MLP neurons of a small language model. Each row is named by its layer, matrix (up: input weights) and neuron, and shows model dimensions 480-543. Each number is 50 + 15 x the weight over its row's rms, rounded and kept within 0 to 99.
After each neuron's rows, "fires in" lists the words (lower case) most often at its 100 highest values on Wikipedia text that the model never trained on.

L5.up1402:38 44 43 65 48 46 65 65 59 49 32 70 38 66 55 62 42 47 49 28 52 49 51 63 58 57 62 64 30 35 54 53 77 38 53 71 83 62 52 57 63 79 48 63 62 56 66 39 46 46 64 34 28 51 46 36 50 40 63 48 19 50 56 36
fires in: "an"

L5.up2959:55 48 43 55 62 57 67 64 55 36 47 80 60 66 50 32 39 63 37 42 52 47 40 82 55 40 47 78 42 47 70 65 57 26 41 57 89 66 56 33 84 40 39 81 69 41 41 69 27 67 48 64 12 20 46 51 55 52 47 40 61 37 73 60
fires in: "he", "she", "they", "with", "it"

L5.up2431:67 53 44 62 61 46 57 71 43 49 53 56 19 00 45 49 69 39 21 40 88 61 43 40 71 43 74 26 62 46 45 30 39 39 44 64 51 67 60 84 41 55 54 42 51 34 46 68 29 43 49 57 49 56 36 40 64 66 47 56 28 52 52 72
fires in: "of", "for", "in"

L5.up2963:40 18 33 73 34 79 28 45 45 42 47 16 50 34 75 54 64 55 40 56 48 57 51 41 74 30 39 47 23 62 50 41 53 64 49 29 53 41 56 37 50 44 73 75 39 47 44 45 66 57 46 37 75 36 76 61 50 48 26 48 51 58 47 63
fires in: "was", "of", "clt", "brocklehurst", "is", "were"

L5.up548:46 65 40 51 61 60 47 94 43 31 80 69 33 48 62 58 27 72 55 26 72 41 46 42 90 50 40 42 41 41 33 32 72 34 43 78 52 55 31 56 62 46 53 40 43 34 30 30 47 87 27 33 29 20 52 35 35 51 68 45 34 34 65 79
fires in: "of", "for", "in", "on", "to"

L5.up1002:38 48 38 29 86 39 58 27 54 60 22 40 58 72 41 20 42 40 35 70 38 45 63 45 36 46 17 42 58 26 48 26 35 54 33 47 52 57 80 80 91 37 40 78 40 66 36 62 36 48 34 78 52 33 54 61 62 50 52 60 52 69 53 69
fires in: "a", "the", "an", "are"

L5.up1575:29 50 36 28 43 52 61 64 63 48 54 46 27 52 35 50 66 36 62 58 45 50 60 45 57 21 43 46 46 52 50 33 41 41 56 72 46 57 71 65 93 55 76 47 39 37 47 33 29 66 44 37 44 53 66 23 70 59 60 62 54 60 35 66
fires in: "the", "this", "also", "were", "these", "was"

L5.up1546:56 44 40 56 42 47 62 43 65 87 30 46 35 55 47 37 68 50 62 26 66 28 70 35 56 34 60 83 50 34 53 67 39 31 46 29 59 69 39 56 34 37 89 95 54 58 53 69 57 74 39 66 44 17 51 38 46 40 33 47 59 42 51 27
fires in: "during", "the", "began", "after", "their", "before"

L5.up3001:41 50 34 37 61 45 54 60 57 38 60 28 44 50 43 22 72 41 30 39 29 32 73 60 48 59 49 51 21 30 72 48 40 42 59 37 34 53 31 59 66 51 64 34 60 54 35 56 34 60 70 34 73 58 56 48 65 21 52 41 53 27 32 56
fires in: "s", "c", "m", "a", "d", "e"

L5.up503:53 55 39 53 37 63 55 48 50 34 51 05 34 52 46 30 41 75 64 49 65 57 52 45 32 58 43 56 49 43 54 39 47 42 46 82 44 50 37 63 45 62 60 59 33 61 35 62 42 69 44 38 42 31 60 63 43 54 36 37 29 72 67 35
fires in: "of", "in", "stadium", "on", "school"

L5.up648:28 30 56 42 64 65 50 41 69 48 57 60 55 60 26 33 50 37 24 48 69 36 59 68 71 36 50 63 64 49 64 46 34 30 47 72 82 49 42 53 59 43 31 32 79 68 60 33 57 75 52 29 56 41 62 51 54 42 45 49 50 62 43 68
fires in: "a"

L5.up1315:39 58 38 44 27 64 64 36 43 40 68 46 50 50 40 65 42 60 30 76 65 26 41 39 34 41 69 66 38 16 49 58 59 46 55 40 60 59 88 76 53 22 60 71 50 42 44 36 49 64 61 39 45 38 57 48 50 65 47 55 50 41 35 80
fires in: "an", "national", "major", "international"

L5.up178:21 50 73 46 45 47 35 54 67 64 26 48 58 51 45 51 29 32 59 59 61 70 25 36 59 56 26 59 67 55 41 23 51 20 38 57 52 53 26 62 74 39 31 73 08 61 30 74 60 69 64 49 63 15 89 48 67 43 55 44 49 71 63 61
fires in: "a", "of", "for"

L5.up1750:56 47 77 71 47 54 31 50 54 46 39 45 46 58 64 52 61 54 60 26 54 54 82 56 92 70 16 83 41 22 54 35 69 19 37 57 67 32 49 53 43 81 49 28 33 60 46 63 35 38 59 55 72 46 64 50 43 49 32 57 24 53 58 36
fires in: "the", "it", "and", "in", "of", "episode"

L5.up668:52 46 66 47 32 60 72 33 70 66 44 45 44 67 54 41 37 49 49 68 56 62 65 63 63 49 47 35 42 47 49 29 53 33 27 69 60 56 70 57 66 27 63 24 38 43 44 67 32 61 51 78 48 33 73 68 54 76 35 65 43 43 39 68
fires in: "is", "s", "are", "like", "also", "has"

L5.up1890:60 47 33 77 46 60 47 42 56 60 57 49 12 73 62 69 55 31 42 55 31 32 72 23 27 53 09 59 43 42 48 39 58 53 67 53 18 57 35 53 41 37 79 53 54 38 47 43 48 84 58 50 24 56 40 43 73 81 60 61 38 51 35 53
fires in: "to", "of", "world", "able"

L5.up1124:23 19 56 61 58 57 48 54 61 60 51 54 62 57 56 15 36 29 42 46 71 36 40 35 71 57 00 42 64 54 76 48 50 75 54 55 62 77 43 68 66 37 78 28 25 62 85 63 50 64 27 44 55 32 49 87 58 75 36 44 78 74 27 51
fires in: "as", "was", "at", "same", "since"

L5.up271:57 40 42 75 36 59 58 57 61 39 57 50 45 52 54 49 60 34 23 31 42 70 45 56 87 45 57 29 63 45 65 74 70 35 25 35 36 46 56 67 68 29 64 70 34 58 37 62 44 66 29 60 31 65 38 67 52 75 43 64 54 53 34 51
fires in: "as", "was", "a", "for", "took", "on"

L5.up862:24 65 46 48 51 57 77 42 53 46 44 53 60 61 61 28 39 28 49 55 35 52 66 47 52 48 55 29 45 14 58 18 49 31 23 39 26 55 70 74 78 52 35 80 54 66 00 84 37 69 28 59 47 44 60 59 57 64 42 52 62 44 37 43
fires in: "he", "his", "she", "her", "they", "one"

L5.up1113:15 49 50 57 56 47 46 62 37 69 61 27 12 54 69 35 39 50 53 43 38 50 53 83 42 59 22 70 32 19 42 66 80 70 29 67 48 33 41 47 67 36 45 67 38 67 48 85 42 34 58 57 60 35 69 72 66 53 51 51 41 89 49 30
fires in: "the", "to", "and", "of", "in", "by"

L5.up664:49 62 64 50 46 48 53 65 59 34 71 46 51 68 81 41 31 42 58 60 49 45 45 29 74 99 31 36 52 23 52 59 40 60 30 45 37 42 49 47 59 54 44 68 65 45 68 33 52 79 60 39 58 33 64 56 26 25 40 50 39 49 47 38
fires in: "a"

L5.up695:57 38 49 57 54 45 33 48 62 58 28 50 58 40 43 24 33 44 41 49 42 52 60 69 42 47 40 99 24 25 61 15 50 25 37 45 66 57 45 40 32 63 46 28 33 60 42 68 69 90 52 49 51 53 49 57 55 74 42 63 48 69 38 34
fires in: "the", "to", "an", "central", "same", "at"

L5.up382:24 35 50 53 25 49 76 19 59 55 56 54 35 52 67 39 90 16 39 40 85 61 49 33 64 81 42 74 45 61 58 39 41 55 35 61 79 41 60 72 85 58 91 52 53 39 69 71 38 48 65 57 62 65 48 65 65 49 44 74 63 48 40 74
fires in: "and", "it", "such", "as", "none", "in"

L5.up98:47 23 70 66 30 73 46 27 56 62 37 54 36 53 43 53 65 34 59 43 42 52 11 27 64 47 34 75 63 62 62 57 44 38 57 47 27 55 30 54 35 34 42 54 50 53 39 76 30 67 51 67 40 43 40 46 43 68 46 58 41 66 06 33
fires in: "there", "he", "on", "africell", "along", "it"

L5.up2485:61 49 24 48 37 40 41 41 38 28 39 44 22 43 63 25 37 50 14 48 54 68 48 42 31 59 37 64 49 56 37 40 53 70 55 67 44 63 55 66 43 43 47 50 49 51 75 47 54 60 33 62 26 10 40 42 45 73 56 52 46 43 47 69
fires in: "and", "while", "2023", "this", "by"

L5.up2633:55 41 54 54 52 45 54 30 44 43 44 53 36 43 63 09 38 44 45 26 47 56 60 35 45 51 55 56 62 51 52 34 64 63 40 58 54 36 23 31 62 34 40 42 33 54 49 36 62 77 39 31 68 40 64 65 57 58 49 33 45 44 62 59
fires in: "and", "with", "of", "japanese", "by"

L5.up1276:44 51 52 72 52 42 57 83 62 43 37 48 52 37 47 41 38 51 35 57 55 47 56 34 71 59 59 58 52 26 45 55 29 43 30 55 70 41 62 56 42 36 49 49 59 57 47 30 37 59 62 61 37 39 54 37 38 47 48 54 30 54 51 49
fires in: "a", "on", "as", "he", "was"

L5.up3030:54 32 40 48 67 56 35 36 58 40 35 48 67 70 57 29 78 18 60 35 55 56 37 31 76 64 55 80 65 26 60 25 44 33 22 46 75 56 27 62 60 52 53 70 46 54 32 95 60 62 43 57 66 38 46 56 49 38 28 71 32 36 42 49
fires in: "they", "he", "his", "it"

L5.up2808:37 51 49 99 72 87 76 57 56 55 64 39 28 41 52 32 32 58 89 43 56 71 57 59 60 49 00 71 43 25 49 36 42 66 43 50 38 57 56 63 62 70 24 44 68 45 32 51 43 68 35 43 37 21 76 59 60 63 48 73 58 55 28 49
fires in: "of", "in", "with", "at"

L5.up2335:55 47 29 43 46 42 53 64 55 44 55 52 36 61 34 49 33 32 27 30 62 71 42 45 68 61 37 49 57 39 55 41 77 45 40 70 47 70 53 88 86 53 62 62 28 35 53 62 19 51 59 28 34 64 56 75 61 43 49 36 47 46 46 51
fires in: "a", "in", "over"

L5.up980:55 62 63 55 28 52 44 49 65 52 31 45 66 65 54 46 22 44 37 82 60 46 55 53 80 72 44 50 50 45 51 56 29 64 43 44 52 63 33 49 46 24 53 59 46 33 68 36 58 73 63 98 46 47 64 53 27 67 38 36 37 30 29 65
fires in: "on", "in", "at", "uk"

L5.up1872:24 63 65 77 71 52 34 51 80 54 09 36 45 73 67 49 34 42 35 63 70 84 48 46 68 64 39 78 29 20 51 31 62 36 48 61 61 60 21 30 57 73 42 50 43 25 60 46 24 45 31 45 29 53 53 93 40 37 55 30 38 86 77 32
fires in: "of", "disastrous"

L5.up1097:51 18 48 68 54 99 47 36 42 67 34 51 58 58 34 57 73 31 66 60 54 73 59 55 56 44 52 55 39 32 57 14 43 39 14 48 69 47 31 51 50 45 48 29 56 83 48 75 58 52 63 31 58 36 47 46 61 49 42 63 40 40 50 63
fires in: "they", "we", "i", "you", "two"

L5.up2548:40 49 23 37 33 49 51 58 51 50 68 69 63 34 60 34 45 46 51 51 65 30 63 55 41 47 60 68 30 40 53 33 58 50 48 36 97 73 69 66 55 59 33 44 39 50 73 40 47 64 55 51 52 58 67 61 45 69 39 40 64 49 81 68
fires in: "an", "anion", "anthropology"

L5.up2543:42 31 57 52 58 55 47 81 75 46 33 51 42 52 54 53 35 36 33 51 75 63 49 27 56 65 67 30 35 37 61 17 72 35 33 37 45 48 39 83 63 55 44 64 50 45 67 58 36 48 65 32 32 35 49 55 48 50 39 45 27 39 35 48
fires in: "an", "anthropology"

L5.up1293:54 32 47 62 29 45 62 71 53 45 41 69 47 74 37 53 72 37 64 44 37 41 41 76 61 51 40 75 69 33 51 42 34 22 19 45 50 45 41 39 64 52 45 62 48 19 36 67 44 77 45 61 33 44 56 59 58 57 27 59 29 56 39 63
fires in: "and", "or", "is", "are", "can", "the"

L5.up1045:45 56 37 46 35 56 61 73 28 59 50 40 43 24 34 09 54 44 37 45 27 55 52 47 43 64 53 53 33 24 47 51 74 57 24 52 68 48 66 84 39 57 32 51 48 73 44 43 39 59 53 55 48 44 49 68 50 62 34 44 53 65 40 57
fires in: "the", "and", "of", "while", "example", "as"

L5.up1349:32 43 42 85 47 76 38 56 56 55 45 27 62 53 52 52 63 52 53 62 15 49 53 37 63 51 55 60 63 20 54 54 62 47 53 45 41 45 54 52 48 50 43 48 49 31 48 38 52 58 70 42 53 46 63 18 52 56 48 66 59 76 27 66
fires in: "on", "in"

L5.up2833:50 54 21 63 26 77 23 58 62 57 38 60 70 89 64 41 71 43 33 69 47 59 45 54 47 68 42 97 38 25 47 25 22 62 53 41 63 85 33 51 86 25 32 41 50 54 70 74 26 48 51 43 63 44 33 56 52 52 56 52 47 54 28 71
fires in: "on", "to", "in"

L5.up2474:60 44 57 34 17 38 47 36 58 56 47 63 51 40 43 62 08 51 52 35 44 48 16 31 74 73 46 67 53 67 55 66 59 35 32 36 29 56 24 55 67 44 42 75 44 55 59 69 59 50 54 35 35 47 48 52 40 70 51 30 15 42 26 67
fires in: "in", "the", "it", "such", "of"

L5.up1609:71 37 46 60 40 90 50 36 71 62 32 59 00 39 65 54 45 53 30 48 76 45 40 51 41 48 34 78 59 23 53 54 58 42 25 47 83 54 23 50 34 43 46 62 55 58 43 54 53 62 50 66 64 27 40 49 68 44 23 42 30 53 44 68
fires in: "in", "of", "part", "history"

L5.up2459:16 51 43 35 46 50 70 35 48 44 38 31 48 63 35 34 44 51 35 61 46 41 40 65 50 58 29 84 61 36 48 50 48 38 26 61 69 64 75 42 44 51 53 64 63 66 34 93 38 56 47 29 55 52 44 54 40 47 46 52 39 35 47 48
fires in: "his", "s", "her", "its"

L5.up3004:36 47 46 65 44 60 51 36 47 50 45 47 34 52 50 55 56 56 76 49 49 44 51 39 62 43 19 77 38 76 51 25 63 55 38 53 70 75 76 44 59 78 71 51 48 59 43 44 62 55 63 26 43 51 56 78 55 59 49 57 19 13 71 43
fires in: "was", "to", "were", "he", "she"

L5.up2393:36 41 67 53 54 45 34 69 68 57 43 33 21 59 32 03 47 61 59 50 56 51 70 49 74 53 38 55 42 45 66 29 71 57 61 60 51 58 54 52 52 53 59 46 40 51 59 29 27 38 46 53 33 62 41 45 50 56 48 51 47 71 44 65
fires in: "of", "took", "for", "were", "was", "in"

L5.up417:36 43 35 64 58 72 59 60 65 47 60 41 54 52 64 30 78 60 29 48 69 71 74 63 56 68 39 55 68 47 54 70 70 42 00 55 62 38 47 67 49 69 42 61 59 53 39 53 41 70 49 78 71 53 47 49 66 61 43 58 76 40 50 44
fires in: "in", "and", "with", "for", "by"

L5.up2966:82 39 27 49 49 53 56 69 35 54 59 39 52 34 40 65 26 53 61 54 37 84 64 57 78 52 05 47 46 29 60 65 41 35 56 42 64 68 26 65 69 52 48 66 52 60 39 52 42 77 56 53 57 49 59 35 29 51 53 53 43 37 19 40
fires in: "a"

L5.up59:31 55 56 49 30 49 55 76 45 56 55 69 41 79 62 61 47 30 37 28 47 51 58 59 53 50 20 70 39 27 35 18 61 38 56 45 26 74 45 32 37 21 44 49 47 62 50 90 49 56 57 37 50 51 60 69 27 55 30 62 60 49 26 55
fires in: "the", "only", "that"